Part of a small language model's weights.
Architecture: RMSNorm before each block, learned positions, tied embeddings.
Training: a variant of Adam for these matrices, 585M tokens.
MLP neurons of a small language model. Each row is named by its layer, matrix (up: input weights) and neuron, and shows model dimensions 176-367. Each number is 500 + 25 x the weight over its row's rms, rounded and kept within 0 to 999. Numbers have three digits each.
Before each neuron's rows, "fires on" lists the tokens most often at its 100 highest values on Wikipedia text that the model never trained on. A number after a token or word is its count.

fires on: " K" 13, " G" 13, " H" 13, "_{" 6, " (19" 5, " $" 4
L12.up233:507478449439535512492507494503503459512538482479494545493517505505518476507505488483492500460454513491512494518476464501522487492506529465535500493474540490491452536552518501520531501535504488496507499479499489556477466513430485488484532528508503479497487481496481553515502477485503482517450507474521499506437535462486509482558512519485534511492514506526471508499494489528467494490463516506495466476507480494512497521453483509502538505517462501539489542519534492501503498501509499511479485492477489485559565541485498500528521498520481514527488513508538477518504546516524475490

fires on: "-" 73
L2.up704:531473525515503477475510493521526497534449518490510507491520532510487505487469516487500514530486555522492531500479523501487535516512524502501505493456486506465505518507518492531479515535494516511506547495496516535529488510512544448506495559516513557529516478464524495453492467513510536491526449494460509524426506467545509516538492492517512510491498524521461479567516536472499470475514515512495462479489524519480480484493531504479479516472478487488482504508519482504498576527489461471473503491534537488498527516492544510506524486453532500487531470490521495468518475498484497508

fires on: " for" 49, " to" 5, "ever" 4, ";" 4
L12.up1118:498486450521460543476504433508492519500526533454495508414490490540471525537518502468508522491492453500513520539512490502504504477492467467536509494501505492517504496543509458506531523527493474496469480477486498534464468461491490544473495460516517545449495513537485434521479462476520496508494494485507545519529525465484529480545527471499484509537496524520482508548487468478526506489470507515488531512520536501489502503539511483503496494475489489502480489519502508468508534492492518557515510489478526486474509486463502451516450507477477530427510500452508497520528499507498484494

fires on: " S" 22, "ch" 11, "s" 10, " Sal" 5, " 15" 5
L12.up318:528506489488510469511456484568452488507528520525514509493467496546476504487516472459481535479526520509453549543513493508453512535457480484521503502452521507468495489486510536460468479543508522487502502468523553499458499501488517475470521493502479523497522533558464488515475488479519476525437538498555491501501481486495511441489485456494502523496517499534548487527519501457492443471481480515543511520487537488491483473491480531498533490490477535469499499524505494489473455481489541542491530503479482495540496506498554471480477507506559510493544518505504521510523487477485471526

fires on: "r." 17, " The" 17, "ines" 6, "g." 5, " point" 5
L3.up1123:520449529513523485527483450514538465477574471505488517513503489501486498481516499471509476496513533507509525477490432483525492520473503547482527527453475499509511533465498500507480492437505487546506482503535511481488475477503497509499499459494489487473550498517503494531490514475498511500477532505538432489479462467467485475496476533486526519509483498459454500495503481503511557457512477486488466513487494506488450510495526482523486509476520520498515485520553495543534477495484464464476588497485507523488539505500496468510498483481485498449481470489502475496505509522478474530

fires on: "\n" 32, "er" 6, "\"" 5, "'" 5, "ze" 4, "th" 4
L12.up1314:520502495503472518506486503475506512497494483494495514463476473504475494525490494517531553474515509534542515509536494506459525437466512468505491491531545470497547540516500475457496548538476513489465497463507510544479514482481478554499491497496529471545522505519515548562513491531435519520501527489495468445523426486469506532460514436527511489492512497499535517504533458476539510479492471547504492478503508510491505496503491521514505500485533503509482521495485474471477455521517508515469475503435488489472522507467500524496511490511531547462492469514540503478516506535525533501

fires on: " being" 15, " was" 14, " and" 11, "a," 9, " been" 9, "r" 8
L11.up158:476486489494573475517462459516544477493483492494494507475537528545490484502506473453487497509508556495476518494494517499463497443464515488464484513506510496513506478479443492508514539520499536468555501551482503542458511501504513505503499487492493507529472464471473530457481509528474505513472545533489524502504496493494474495516517471515515508506496543523510508485500530465503500524486520504500511483490477514482550561476490509475469487467489447494496553477559474520494527538455461460522481500498539500491521502468542520508509501500493446479535481498512484509491498503449506502

fires on: " was" 26, " =" 24, " be" 11, " as" 6, " being" 5
L3.up483:507496451464461518494462522491496521499469516507510537524505513539486439503505481480483514499448487537471483519499422484491528471505577522507495512502489496508502482486470464501472538504510500489508541484516483506504522501499493496495502473499505514485523479493510562493465538549516493504505480497496544495460493519470506459538498449520513489540478507478486501469500489489501484472471522509481497529498474468497491498507514452533475529528493480468436577560541518493501506534512470517458512497496531498501498517466482512516508455516524498489475480554485486474489508495484532456

fires on: " |" 41, " first" 6, " these" 6, " of" 5, " just" 5
L12.up724:534492513509510509500496510503504465466471480505475485500463509516519483555482510518482492449489482498491515538486472509485525501481530501501560521531517474539538478502518498509485500500502487522452503520523496487536506478505514479475470464523543482488501487499536516504527496503452499527493504472514508500538471508487468492553541530515460491548523509500553492501498483516522531467479526545512463535506532542481526516499544497480491529498497521534494482485538502476547475494501523512490511468511454541521502448478464509508486495466503505495481412507529511508513473516529541514

fires on: " ob" 20, " sw" 10, " Ad" 10, " ad" 8, " Sub" 5, " Gl" 5
L3.up28:500559485517498484542513524502500533502454532532532519503531515541514503501517502483524511484519455520487507455481446452486496541499503482524475500493495499459502493479455468491460483491528522453452430453513526506518514476505544486503485527493508514442500505490521505473532484529497486517552499492505491523470478507520509492480509535493535505494509473508516488491506498476514480474498493514520471532502494443487498518559522533529443553517470525478488489523486466518538489448528538494459518543491498499529470542476581491532511488529519491496464491520483505500506497482503482477

fires on: " Al" 28, " al" 15, " ass" 12, " dr" 10, " Bl" 4
L12.up94:487512485498494491560527495500531483471549516522513491447500484489539541490440468535518543480466461525519468472502506499504499461481511487529495458457510495505501505536512521520460493504539459492485471474481568516544496450494428542513527456490472542517534503515458507483469505499497496497457509482508529532490487484493509453497473468517462487497478527530503516491493518473520493485502480506515487501466520551497491526540475549445491523485498529541452496479490513479531475504515476479454558490507498495484504500498495496545473492502472518485535464518526515508521458504487469505

fires on: " All" 26, "d" 6, "ad" 6, "and" 6, "at" 5, "ant" 4
L12.up321:482496537499530498530520491460461455495474452520513483478543502511503496484506546508499503507534460493495486497509508517534515444532506505485491518534480479513525512498502482446512492515475530522449522494483489490502491548486510519526500533540446528443508488494499464460476505479484542557492508519490511535536465500533481443489509450494449501447508509533492464466473464511531517470437474509476432520529538489489486507488470546469475500492526517451488480510523519505507486506519470466474511528497527517500495516499500523436504523521494508458517500491524509469471505484534496467

fires on: " as" 32, "\\" 11, " for" 6, " within" 4, " to" 4
L11.up243:501510526514559539488457502484498507476524503552530504481499486560473530526553541470517534504495472503502507502542454506511497467508480464540463514502492478513472520532498495487495487482532521491484469463491454498435465481523494490475479518490510525517502434505431480477469440457498499474503517509478493495517512465489539470500516525494482488506496495503481478520518484454473518515498501522493496472555504501491490477471517583509493547489487489488517479517499501480502475495470494482549522489500495491530514495527524498523494469521513532491473487499509504498522492516472481524

fires on: " which" 21, " that" 18, " |" 9, "end" 6, " Pet" 5, "op" 4
L12.up1404:501455468526539468481445528480469526534466503553510491503484501564535510506524530497517498511505494466443540499483458460476486493529513526464538533487500495471510497495503517511483484535513528495536483498501473517484456489518505480461536487485473539503499526532513511477467482503499512545490506497506486472464463525506483522525504476496477503517543559527456480530505451483491530458519459504479468516507503489504486491566531467486481516504546491492508519457486524518482523501497508529477476544539509518524499480504520513444492530486502508481504482488529469509487522516453448440

fires on: "\n" 45, " as" 4, "ell" 4
L11.up921:492535502500507500489458514479500464531479573472503551524506535521504503519476522473528501489468464525448520496534485470515525471499551491442503508524552498496485493486534492540449477513520489503516526448545480462496478490471502484513519460484488506505578508477529472510494492507495452546496526492480489476485487470513499484501506503523495505477534515515496477498478509502507515455548524480516497491520493521519468514519506502491482476460497481535539474457482548526498497527495533489514485482507466483518546462513490533477482531478470549521538472484537486525529490528476448517

fires on: "_{" 32, "(" 24, "-" 10, "/" 5
L3.up1:497514514513542530491454514528488537521490526497530532501517526536480488514496503481512496492508462491513539511493478462481500525489522439503488504487530547469496507500495463521497538492534528476482468504526510525495510507475543470491464572495482502470489500491504499455541483493489497513508516491521486529482477464523529488542528520486516531473508490485519483483496513461532479481504490533480501501510468503497485533514499484510495526509475466481501468511491464512526491430499524514408521510499500524517504538504599509523533490510545524499519508496492476485548477502515491484

fires on: " P" 23, " p" 9, " che" 7, " bu" 7, "00" 5, "m" 4
L11.up667:547522528513510516483506481510517503524516500518511482472504532488443458503482488491489510501497530500525500477512517491505502497481497501466453444496477452429510498505511500474491497473536521508503462499436486487540472501501520504483511471513486521466508488527505491532541493508455493471482499487475487491531464536462526525475449481501485507498556490494495480504567506497489495490501533526507497507472517489496474477532502473512461501466478471482473531504520466530466493484490576450487475559489515479513493466516495481450513506487529553455504503466548559470487438468477460513

fires on: " G" 17, " W" 16, " K" 14, " F" 11, "w" 5
L12.up313:479521466482524500484513451497501471508513493490475511499486487518527499528516479482483508433526471525524480536546464526522497444491525500514500520492503489533502478518541507501512485534480489493501498477502491476525529461477451520421518528486468506448487500520485506508499522513513506489481517515518510480476509470498470522570504489514506514536485487511489530525497475487491519492505517544578498496471521484450519476543452473524501476517495514492490529483527506549469489504524472502505505526449512470497521490520517446493482532511532504512523498482513535492493502492508497481

fires on: "'s" 28, " his" 13, " as" 5, "'" 4, " His" 4, " Un" 4
L3.up1343:475514513485552530552473538493506563521511511486532533495493519510498498502483520524501526534468458480524537474438562486511513501501492477495527505479522546486499512510487493475490526474488495498465526510523509473506490494495499491517481457496504519484516486509467481491510524472511526494525488495466480524502480487458498495543490551519539486516510495492506497487523494475501553530485471533465460505514488508527503499562499526510464562501524507478480479522484515492487474499499597509501462503498495539489497490457503557505474474486526515513458503550462507548528522509515499510

fires on: "r" 21, "r." 11, "l" 10, "ro" 6, "et" 5, " R" 4
L12.up1315:513515540467504483467480488508493523488469496479482481483477489537515550523440445488481531462504471531498474489496485496507511465466528482475526467492542511533477518550490497510511492527479505485474547486503532473512541430459488533438473457515513525489490511461502529497474535527445483527485503518496484535464502456523495527499504467493505517506540496493485506494498449539524496494509529494511508477518515484526479487492507492510508510496481483529506530470479443467515503481528535459501499520515543529479531500477509569479510484465494489511469423492514507490480476502481514528

fires on: "l" 20, "r" 9, " had" 6, "st" 5, " has" 5, "ly" 5
L11.up5:489506488463462501497476497469531494497501549486501486554500492473501505499473542495499511472518521537485490527495508502472482516500543484445514484494530467478544499528503540517491483480486489452533498479475521500433522460486500521493481504510528423473484456426475534500475514561500527470528463474516496537475506510479496493499504457478525503520508517527489467470507470501507539530494526515501468508508482474537507480557516510559476504505488490489484523520541482489469583486536491512471473510516503460507517492519513528488492537483508451473520438536512509518526488498472501460

fires on: " St" 23, " Grand" 9, " ste" 6, " Round" 5, " Fort" 4, " Bol" 4
L11.up376:519521505471505447527493534522476497516472504513511527486503553507466521522496482516523522492489520520513478496572508493437507492524518512540445497502529469480519511473533506516453523488486525493468523455496489541483458470514474501540494524509473480446532509509481482536494510524458485486517478489538478480488500493487539507468522467460506520474513470514453498523540510487532517457497470522522517541478509448519486503503506525531482499470509488518525493505457475517511521550508497522476543509505522515480484481525476471480542528507509505482477455500471514463503509473483478494

fires on: " =" 19, " |" 19, " b" 16, " on" 7, "-r" 4, " (born" 4
L11.up9:509503493541478477484497465538538450479500485476530486453461515511482513513502484514535515506515481507439522524475511506528509530497518522486474524448500479486526501524497504529476487494464496515481533531506479475535480485513509512519514512493542539467497504549561501468493454513505510523433485507474469513459495486491488458507451492513518525507503527480518518479524529494519491510518545541504474492519511509500500537496497522481477513536513510505501549518520476525492489538498512484516501457511531507479502495450494502431504517494510495536516516459479544515543518483514526522

fires on: "B" 25, "M" 16, "T" 13, "J" 4, "K" 4
L3.up428:505496485504482419546528509482534527484495526500540499517500539514480496524480484497504497499458487498497495521528473502498494477512546504520519480516514471500487503554481484495444504516508518514507512497488507523519514489462482491488507547511488511506499482496497576512495543547503533508577482472507489510464490469505527525503501460493458510483458470503487543496504503504514503481500487523506472504521496481539527511467517518461488520514471485499507501483465518529517587495495466489468489523491522513454524514426514507523487528494547503476460469498489484504555477506494451495

fires on: "m" 19, "p" 10, " P" 8, "ov" 7, " U" 6, "im" 5
L11.up204:470504516533526518482470511518452481545492471489529525485505504490497472477498457459499523486515504480469515550496502479514510508480522501547483523485510494473498466475538513445521500471505527479505506473534509471482491546491477493447456536522495494462518517532485506487507484521501497523496467522512494494525496530503511544466490496501476480490539485541504498475513499491524504486479519464501460491475516461483469455470492482512476545501471488508520478549560561536483507479504481517502492517500501482549514514486488459480483521527543551431561518513462530505500468483533488486

fires on: " St" 35, " st" 26
L11.up1449:531508491463487517441485504483530493508524494496486467475497528499493486537451493491483562422452484514470505545507476501499506497471513496526471507464497492495518503466492518533497502512498524527471488511502543531499469479507499474464531497506543499507500530487474481496480478536491510487469447481539541504502530474474511526488504504499517502507461490527497493500504469469502522496485522570539511518510494491510512542504540503514482507497531505503492523504516483498467496500502549502490499519495489493494481476461487467515519475499498506464504472470454465452509488518502532503

fires on: " |" 49, " In" 5
L12.up375:512544477418489508542524501498507463479510521494485484512520549478519487472471479499522495505481501508496497472490498493536500522472512499495486502521541520479517529480490492522504516507529511475524512512473488497467532505463488519464491487512520467498500511466521494479506507556512542515512435472492496510512446504486480461526488522493488464551523499523504510510543506514515493495503509534502451510494549512502505540487490521523451497506511561552463468504439451548475513495517535492453484516515508468456520508485489518489508509485514508513510452526519477495527479544486514534

fires on: " K" 20, " Z" 13, " is" 11, "s" 5, "z" 4, " circ" 4
L12.up152:472500472478496521493504499534510485524492519492457541507499437519486501506486498466496511497486482489502526491521480473489512500465476461468496486541513501507487514504500477470522504500490504490517446500453562498511486479500440509487514504520513492502519492493468535506552508494495505512526498500471517535522497473547499481510515501536530469486510500530472452509525469542506495481501491503483482464528455490439502492522483509473498518499479506521496452445523521500509461485492494509510483537510533518493511523466496524496468471498530512455576485511536521473503480515472487517

fires on: "al" 35, "ar" 9, " P" 6, "er" 5, "," 4, "P" 4
L11.up1365:536495483529543479487476462512483424494525507505513518517502470474532540464480423484487502502449528499498485508497447490501531459529501505528516479477528528498507532522544483482499483532495478538489521536461497510467498487511473503476479501496500442523505469461453500532470515493471524428474491486526470507506506456515455461495483495501490505466520493532485475493482453507505510542549497513502442528503466494519484511520491459521484501497467460507474535501539493511488539533453498558516498480483515519513506551509487481465486521510478503481445515548505473486510486498480541485

fires on: " (C" 14, " of" 9, " de" 8, " (B" 7, " (L" 7, " v" 5
L12.up817:539520538490530516517504540462479480508528501515478501484453533505439465517471503499501517475461513511500506496542491536522532497479513543533498495508488464520534484481460546525499494527488531476501500483505500483512444471485501495503506549471496527485513504498508474456492469499520552518507492509455508492441472476502530456500496490537488510536492481515518502496500496475534493477483455498556499501496518487502472489509469480494502461506493477504492533488525495506465561500487512473501490521527479560496532501502528511464480523467524536507486507488535526475498489546488484524

fires on: "–" 13, " “" 10, "S" 10, "—" 8, " *" 6, "l" 5
L12.up282:508462538500512483489460503517488488490540479503479487478484522515501497477503475478532496488485488514464499508473489467528482484490477512486490495545502516518472540511511487487505545506527498500462497492520490514513416539514466548483518492493515458521523487464504498493444468503499470501454482483522475532543500456454513476526500524530523550509506478540487501508510501521541485562515512497498489515538491496496524485496482516505536496517509502489480519546525554517473476487510514514467479493548516479507467469488513482501466485494499503464529531504536535500476472519495525502

fires on: "." 39, "\n" 21, " 1." 5, " 3." 4, " ." 4
L3.up1036:495496505501527505442458528494501473522501511497492507522474545528480494558536489449468487503478508518504476528489497480515505501493511502506510520493543515516551483553470469512527525516507494487544489482465519547502511498458496420479509506465484503471533486489493543451486482529484512472513519473503492521489496506488472492468511503498506492512523458551515414511500489475496490501498475500497484512499449540484476514492512478510538496490496514526449473501450511495491499477532539501476518505490489540483513480496519489477441479538492534546461494564508475460494470476503501511

fires on: "\n" 48, "yl" 5
L3.up651:486544501526505472502540534513533534521488522523518522524513582493519470519496500469483505522494516531498521514517469499497495506517488496538512483525520504502491469523463531550503485492514494485503482477493494537492511490448466470494518527506484522480541480492468524456493483569503518520527475487496504494485500528561506472496497536508507529515476475549478450520481494511499482489501475476533471500513466473444540535526503537509505510512459537478476499500485493509497508499516542500433513512513485509470475540488564497518498536527541499509491495566540498471491499506481462504

fires on: " of" 19, "al" 11, "ing" 9, "am" 8, "t" 6, "o" 4
L11.up726:506517467513521485529462478475469472493521523487489509516473522497500489529465455445509459502496504437518498465514497522531525472531510523459530503449512502498523518484528519478492505485533478520530522531526512453481464513497504489494489487505534532523512481485477500482492485544505469442475511497529462523540496491503486518520463491500463497533472527477508503501474477501466558503533493517474469538496537481486510497507475512498489502491545506496503496464515507525469481503503524455468512489493541488533495478517482500504487475536534512500549487568487485527487508501467489460

fires on: " G" 38, " |" 26, "erb" 10, "ol" 4
L12.up1322:495507515451484452518534452498519515572539509512509526507487478490467532520487484505485522466531523526472451510516461485522508487477504474506515503538510507480514472481510478489522479489544498513440522505464529546502536459464476518526534483496485504491498526479469517497513501499497518466476494471479483456543486495493417489511517480518434499497482497532512484468552486494536519534492500520483473535483508524579469487517483532489503471525513506471477493498490509508515481534535517522508516521481465501504495518503529483458489546505531468512489460495500470506537526533480487489

fires on: " as" 54, " served" 9, " was" 6
L11.up499:492531521523493491474505513503519492500493505493508487476505500532500490543517482471502503532448535496503444504575468493477519468511502491494498503465507516472541489540460500506514498510521509487524475514500472492469457516509549510465513458457538509513511507497434518477492484532487531432492507500444497477527508442544502518521446507552515486533484521520536474472518488476511508507499502500479500534540519453521509460507513492505492482462470500510510518495536482479508476496497460532546506485537525542544498490475525534499528523464527498469485478512528491534518496499494546513

fires on: " H" 26, "end" 10, " his" 9, "ear" 6, "\n" 5, " 0" 4
L11.up839:513522503510510495463505509496512500549478514509449551515526445518504495525538497496507502465529529520490504495493531508470549525459493468487483507488506476472490513465486499479491560452498485474522487521517518486467500518480515481532459500491493520460517545491532502478553494511520492541501503482460471511490501477535464438513451456544458480527549502518485464518489453483476496474481516515476504529527521441514477501496510521494484530471495499493510474507506499471484496490505519481505498484474500532504448506438513474469497482470507453464503483526511495505511494551536517502

fires on: "\n" 40, " amb" 5, " Cont" 5, "–19" 4, "-" 4
L12.up1131:503476504480509514495488484479520454513538510485494475508502509481517477523536509522534475494490532529464512485466534501475482505497519493494500493524498509478528487495484499467500526491507487486493503513494528492497488475535498579467496553511529482529521454501500509469495433504508494500521509513469484517488517481532524475492502495522530531486515516504490510510548493495456488496504519515524427527504556460483506483546534513481503489553504507483504555485486540524523465489465545509513508468505474510546526508484481510436502521453474495521548473532518576497484510504509495490

fires on: "ing" 23, "ous" 12, "ed" 8, "ly" 8, "s" 8, "se" 5
L3.up974:518491504503500518487442521484521534486544495503481521465502548511510532478476493493474471491477503499494488455465525496501520490489529496471523504498512529511491542522477503507513507494491508522537507521536484518482507535445474473484525553506543525493520552493507490466451488509501499493502512492488476495544480484522455520564482526517499505540504556465504490505507483461494502566501469517458491512487485529488499481432516513497525484512537447535481520489520463503522500491480516501492492526481542522514527505485508540502459501458522514541512501515527507536474510469514492546

fires on: "\n" 73, " |" 11, "ourn" 5
L12.up1337:503489518473477493477513494498538467474512537477523512483547492548491518553461494532491505486518548520504500531511490487501501441478485529518476467485505527460533520480473502557477526489500497489484482488505507506486492520498511494508473513511549575514516471486446523475516519497475490497483477477494560527445491480472531504488495448526534467548537516495519452513508460473522533500475490498465485478497502519535533553560540511528527500489495469587516490497506484483528491504490519513481514495517484518468515514505507495484514488487567532478497480503472483502493538503490455476

fires on: " on" 30, " On" 18, "On" 13, " |" 8, "/" 8, " O" 5
L12.up977:484532533484515447481460480471531481533504547508507489441514475520486504495474465516507501482469499502464549497485493427496488484497523479522522460461518497525503524511489492477485530525510520534517507481512514489496483447476528537470524499481590458522511485506472481475456443480480542484463520445495518500506464449521515480511499461518531506516522489510450513495483471503477480505530478519524431512497500481451476530534499496531504537484547505481484494543462487503524528512475513487519498496534559483537512495466506493448494478490549494509460512532555528556533506544497480453

fires on: "\n" 37, "." 6, " August" 4, " October" 4, " 2002" 4, "1;" 4
L12.up193:442487517474510459502540489507494479545501535492461501492514521512445483562505480494535440473489523474478518519513519489542497513488507495503499502502464524519511515510475472480520561429478489521478479484482504497516484497469448491475497508478508511483541462487501547460473459477432504478501518454516521489508515488537440547484475520522491463497509478562485462514500503476533514476480492494479419536501512516491505518532458540489526565524519516521480493490497516483482482501508496527510517512482467485537471510476506486499469480466516462503477487517481507542520499505467501476

fires on: " U" 21, " P" 18, " (N" 9, " m" 6, " (F" 4
L12.up1516:490500522477558491485487517550495463517498510531513554492516520533433493502493530490484467479494515532509516513482499474508520503473547510530450512476474548470481491502489530424509487533521486468506512472473471480510507478526453475517448501519509538502485479521508560434526497470471502500463513495526507513464476469450512457500509489551477519511502529509519509499497504488557482464530506516492474475492515475511505511479515502483459488513510519514515481526513476502503525469516517517494495496506484529528502521495494445500504500490497501480527501502470533499508499524480489503

fires on: " J" 37, " ob" 9, " to" 6, " inv" 4, " take" 4, " takes" 4
L12.up698:504510510547509536504451462532497515533504544484489507482484502563525512521501480483463481483496516561513513526495475477462525482520536512478462499424508488484535532528473546498516479521454502503494505483511515492520516500482490504508480475486543524517495518498465548477513455508421512528495533417512546489522465492499526521496505493525497537557531497506525500495477504524522495491463480494516520524520498497507497544510554467499501490480521486492507491504501480494566489494522528507464537473469485528474473467474548502484480505516522527477530453533496554507506511503524470516

fires on: "," 29, "e," 16, "." 11, " in" 8
L3.up1312:482507526539516514463518499483484456513474487509506502521494502532482523547559496480471513466475495543467509476471506482506501494501514513535496500516535511487528521509469423467503525436505497503533515495478475520485500494479517523494477470492499455454509462454492513512493482535494513504489503488493540477513505534540503491464505504494491483502469494537460460525507473484497446505538493549470492520502506521517473516482519514517481504447493504485440506535469537474542492504447558502469496505497512555513475527514512499533516532558529515528483494584527487485509469468474519512

fires on: " sh" 25, " Sh" 14, " Ad" 10, " o" 7, " World" 6, " Ol" 5
L12.up703:500540479468493518525506498474535531552489498554526496484472509544496521519505523491549551461507511501488513508506504446479485548514503501517491478520512477491517513540471523475416487460505501486511476461541527504492500524504512538512484503489465527497489505513464527488513434500422547496485516464504481532480440527462514504488514523464506498531516489509524485494530523465547501476540514544486458479517488490473498472512534476534466578508537449473514501502503505508501499484495501534487506558463522463501495504487483509533485517513561508481524431496507521501531524490479515482

fires on: " to" 14, " Vol" 11, " by" 10, " U" 9, " sub" 5, " val" 5
L12.up1054:468539470508508488529515534523517495507516502504463487527519523520475508500529486502504508483462509540473476518466483484492549504457518501510522437501504464507490503487461503509441492515480508495487505460477526473495490475504495466453499543486443483464495526491499459509513500506454525480504481481542456497470476462462483483507504522493507486488479475512517497547530526482518485488438488503538471518476496486512517534508485564508505483506483480508452495483482435507532505483513464548487533545523503526515512474435508482494521485488538522500504468492548539518513534506500474528

fires on: " |" 39, "|" 18, "ZE" 10
L11.up137:521487486497472494476498537564542500525488521503484527474515507508521504528524444508503503509475539527491486518489505455483531489457528482480449512470558515516560513475469507502469509478473462466538506522501535519477482513494517483523507498497513502507513475476497530434492480538446511471510474455514486476532476511544453499507494468537519497484549531569539519482517437513488530519507500512480444539491498499538512494494501541490521512508435483557490512499519479486510500530520522522490496525523466533492534529483554515476527512419540462489484463495517504458560516509530483533

fires on: " man" 19, " an" 16, " Man" 7, "et" 6, " (7" 6, " |" 6
L11.up949:526498512506514482481520544548478490486541466512494494496471510504472492528536500528501489509500517503476521485478505508544523481525486471486534507505478532518468481509526488505483495486533513539501514471473472472480514486530467520524498509500460529470468491473495532439494491474516505470480477490493482476502524492495461510494520487490493519534470451505482488525473507468489492480487502501515516482537519534497524463489521523506459523543512512477500539497496512468474478512534479477505518540500507499476484490515497495445496459522517471499494503503494515480529489539474491508

fires on: " S" 53, " Z" 17, " Ch" 9
L12.up982:500517520480499451469502492461507487515481539538509488537486529532493484517500544507488522489491472503471503472469502421487538530464520486515461511489507509469486546484501483480488548484512477483496577495546533487552486501469447462484493479473530472504486495523508507471495493521417518512447517458455509533497484485507498503491537495494499523490557475504478484492516485487522492508484468479476473539529537491528521496471526487513482486511475526483546503487496496438528485503524535532516526490498505471504521507481528531476477509492513511472451511511545509488454531482491510502

fires on: " un" 22, "|" 22, "\n" 17, "-" 8
L12.up658:515540514524534473547497536478492442496509492536529474484480516475501528513518477475478443498502508518511507525508470497522485496467498522494477481481480516544563519564499530480442516503553495485521518496510526476549511447495526519483453515475509540485530500497530501467500511524496527465499497516479567490486480477455495490490498501490508502498491494503493529490501476497533475508482461532559444489482537488492497497528507475464534524507499509462466516503513521517503448483470468517511523530490514512448532510462479515460499528492493470492508508512560527490466492506474535501

fires on: "," 18, "e," 14, ";" 8, "ly" 7, "t," 4
L12.up1244:505525499499528505468476478509502496494524512512515505524500469530474557510502467493499537504488544496514514478469483470508490447502469474484502521478527512482564501487496517481515510506511480507508509486519482489461448447474506563526491511508515480470497529440465502487460502501493503516483499514500507471504500505485504503480509488552522556525515508499480516468546467545515507496496494558518501504529535503513504462488528496519471481485522496502487512539544475500534484503463477469500518526489530532521507489489512529521540492522539519503518484525535495506459466507499487490

fires on: " M" 22, " P" 13, " [" 7, " German" 6, " of" 6, " what" 5
L12.up295:531522542491517528493514484481503509496520532492510463517543548484501491530477529497492531508487527492532527463494480472499490504493466527498507497522488490494506505556486503481544511501484486535472531489532473497497522545491456502517477488477475501482525515511486451496487550540423484504476516512484505493484463479478485503502527532498543491520496506511499527530495503506551485499497501520537468524499468472534510479575527537528498491500552483485436497555487531506521454509509501509504460552510540535507491548464504507475500500545493537508490447510525507523474511480496484544

fires on: "s" 24, " and" 22, "ed" 11, " died" 6, "ved" 4, " served" 4
L11.up1176:459494514491508488491503476531548501492509449470499490496502500498503520488499469490511504495481483504506556516486517506490534505495515495496495487521475516530501528513500480526523511479486505502475540503478507521472523513484430531504507496518500518488508510469483499485496511466501520484483484507492509456537487526505443519511447485527478480475509487533477483472511522501558530501515512465452476517499523533538502498464541514519486489480493492508490495496543510495513476510521517530500486535517508525514475495532522528460460477502529558490492436495518468480505512545492512546

fires on: " C" 44, " |" 9, "re" 6, "r" 5, "ol" 4
L11.up850:501522440501514476502556507522532516518503495502510521523520517529513528508527476494489534474475517485474515510517467503429528499509476521522478512468522522488513466510485510530501473479502455504506484473470510499488510476479519481518499501494460477509532493490464494497473443538500512541470546489445484516500469490482494506495498527529439511492522527520536487477506501507521464498499533529505483515497499508528510492493516506462464487473488484575521490507511478526516490501507495561444516505495453533522492513505505495517458504539468539512480497499505517479492499540524546475

fires on: " F" 49, " W" 13, "s" 6, " add" 5, "t" 4, " K" 4
L12.up915:476518521444520524498477511507459511486440502534516534498489521548506502526476530444473491491496459531468505526522469479549486417496493439463521484496505494479488515562523529557542510505500473484481531525523487502501509499486477499510487505508548484497524520546457506490465543523468519542527500507470491505526478485513488506497501468491481476547496531530489479542519458477512511486469539493501464482514489468480478505544482462557521502505460514505498519513536533544520492500540512485469480514470491486518515529475504494506537473495522461496540492510515501484522531536469477491

fires on: " to" 25, " as" 13, " mon" 6, " for" 6, "-" 5
L11.up331:517559491499453471494495483505509468508505540517488513511517475522501525518498509495469518495490471526505515484501494470462503495464508534501495448492465538490548542468491486494494550467518491506556465486488534446537502444503467486478492483457514481467503520485525505486542530505454507461496533474479522501482466516500501482508505550516471468509504496516479487504531493547510521506480509487498530470488549481520499485492489525485460478489517448487478490483483466517482465440501496497519532488506484497483479472499547523515482472530500484507477523518507515519499511514480484506

fires on: " Al" 37, " al" 6, " El" 6, "oc" 4, " mon" 4
L12.up797:478535480508494505494467504515513515478515512529503510465499484503507516503520506530515491466453489526445526489489481461470486500481581506494540509509507503563500530523494446480435534512506511507480476480485524488517489510504510507490523431506524526514479508452488499498510487469493499512479523449515500530526446478456516469509481510510472504499545471536484477503521549479542528499522469477489474496509529513475475516483537521504452528489549520488429479483522472550505486498488507509492522496528520487510462484493520522484483518485514497507502513493516503495476501463511500510

fires on: "\n" 35, " |" 12, " began" 7, " On" 7, "ong" 5
L12.up733:528481501445497490492498432504494465532489525505475496456555489542473517498499515493516532508478499499500546474485490495504503489511510473487510495510544500478588496563498506526523466509515491503527482497476442485447452478530447477491478464491509503494529445463475537518469489501462535483478492422476521486500489494496506485480545480518478482503506544501510513482497465472501505475498462514476462512506504555531480517561524508475497529516471443469493505516524470503465540466475511497493467483505502495520534487480517510499499497485516461486469492482529484543561499516496513506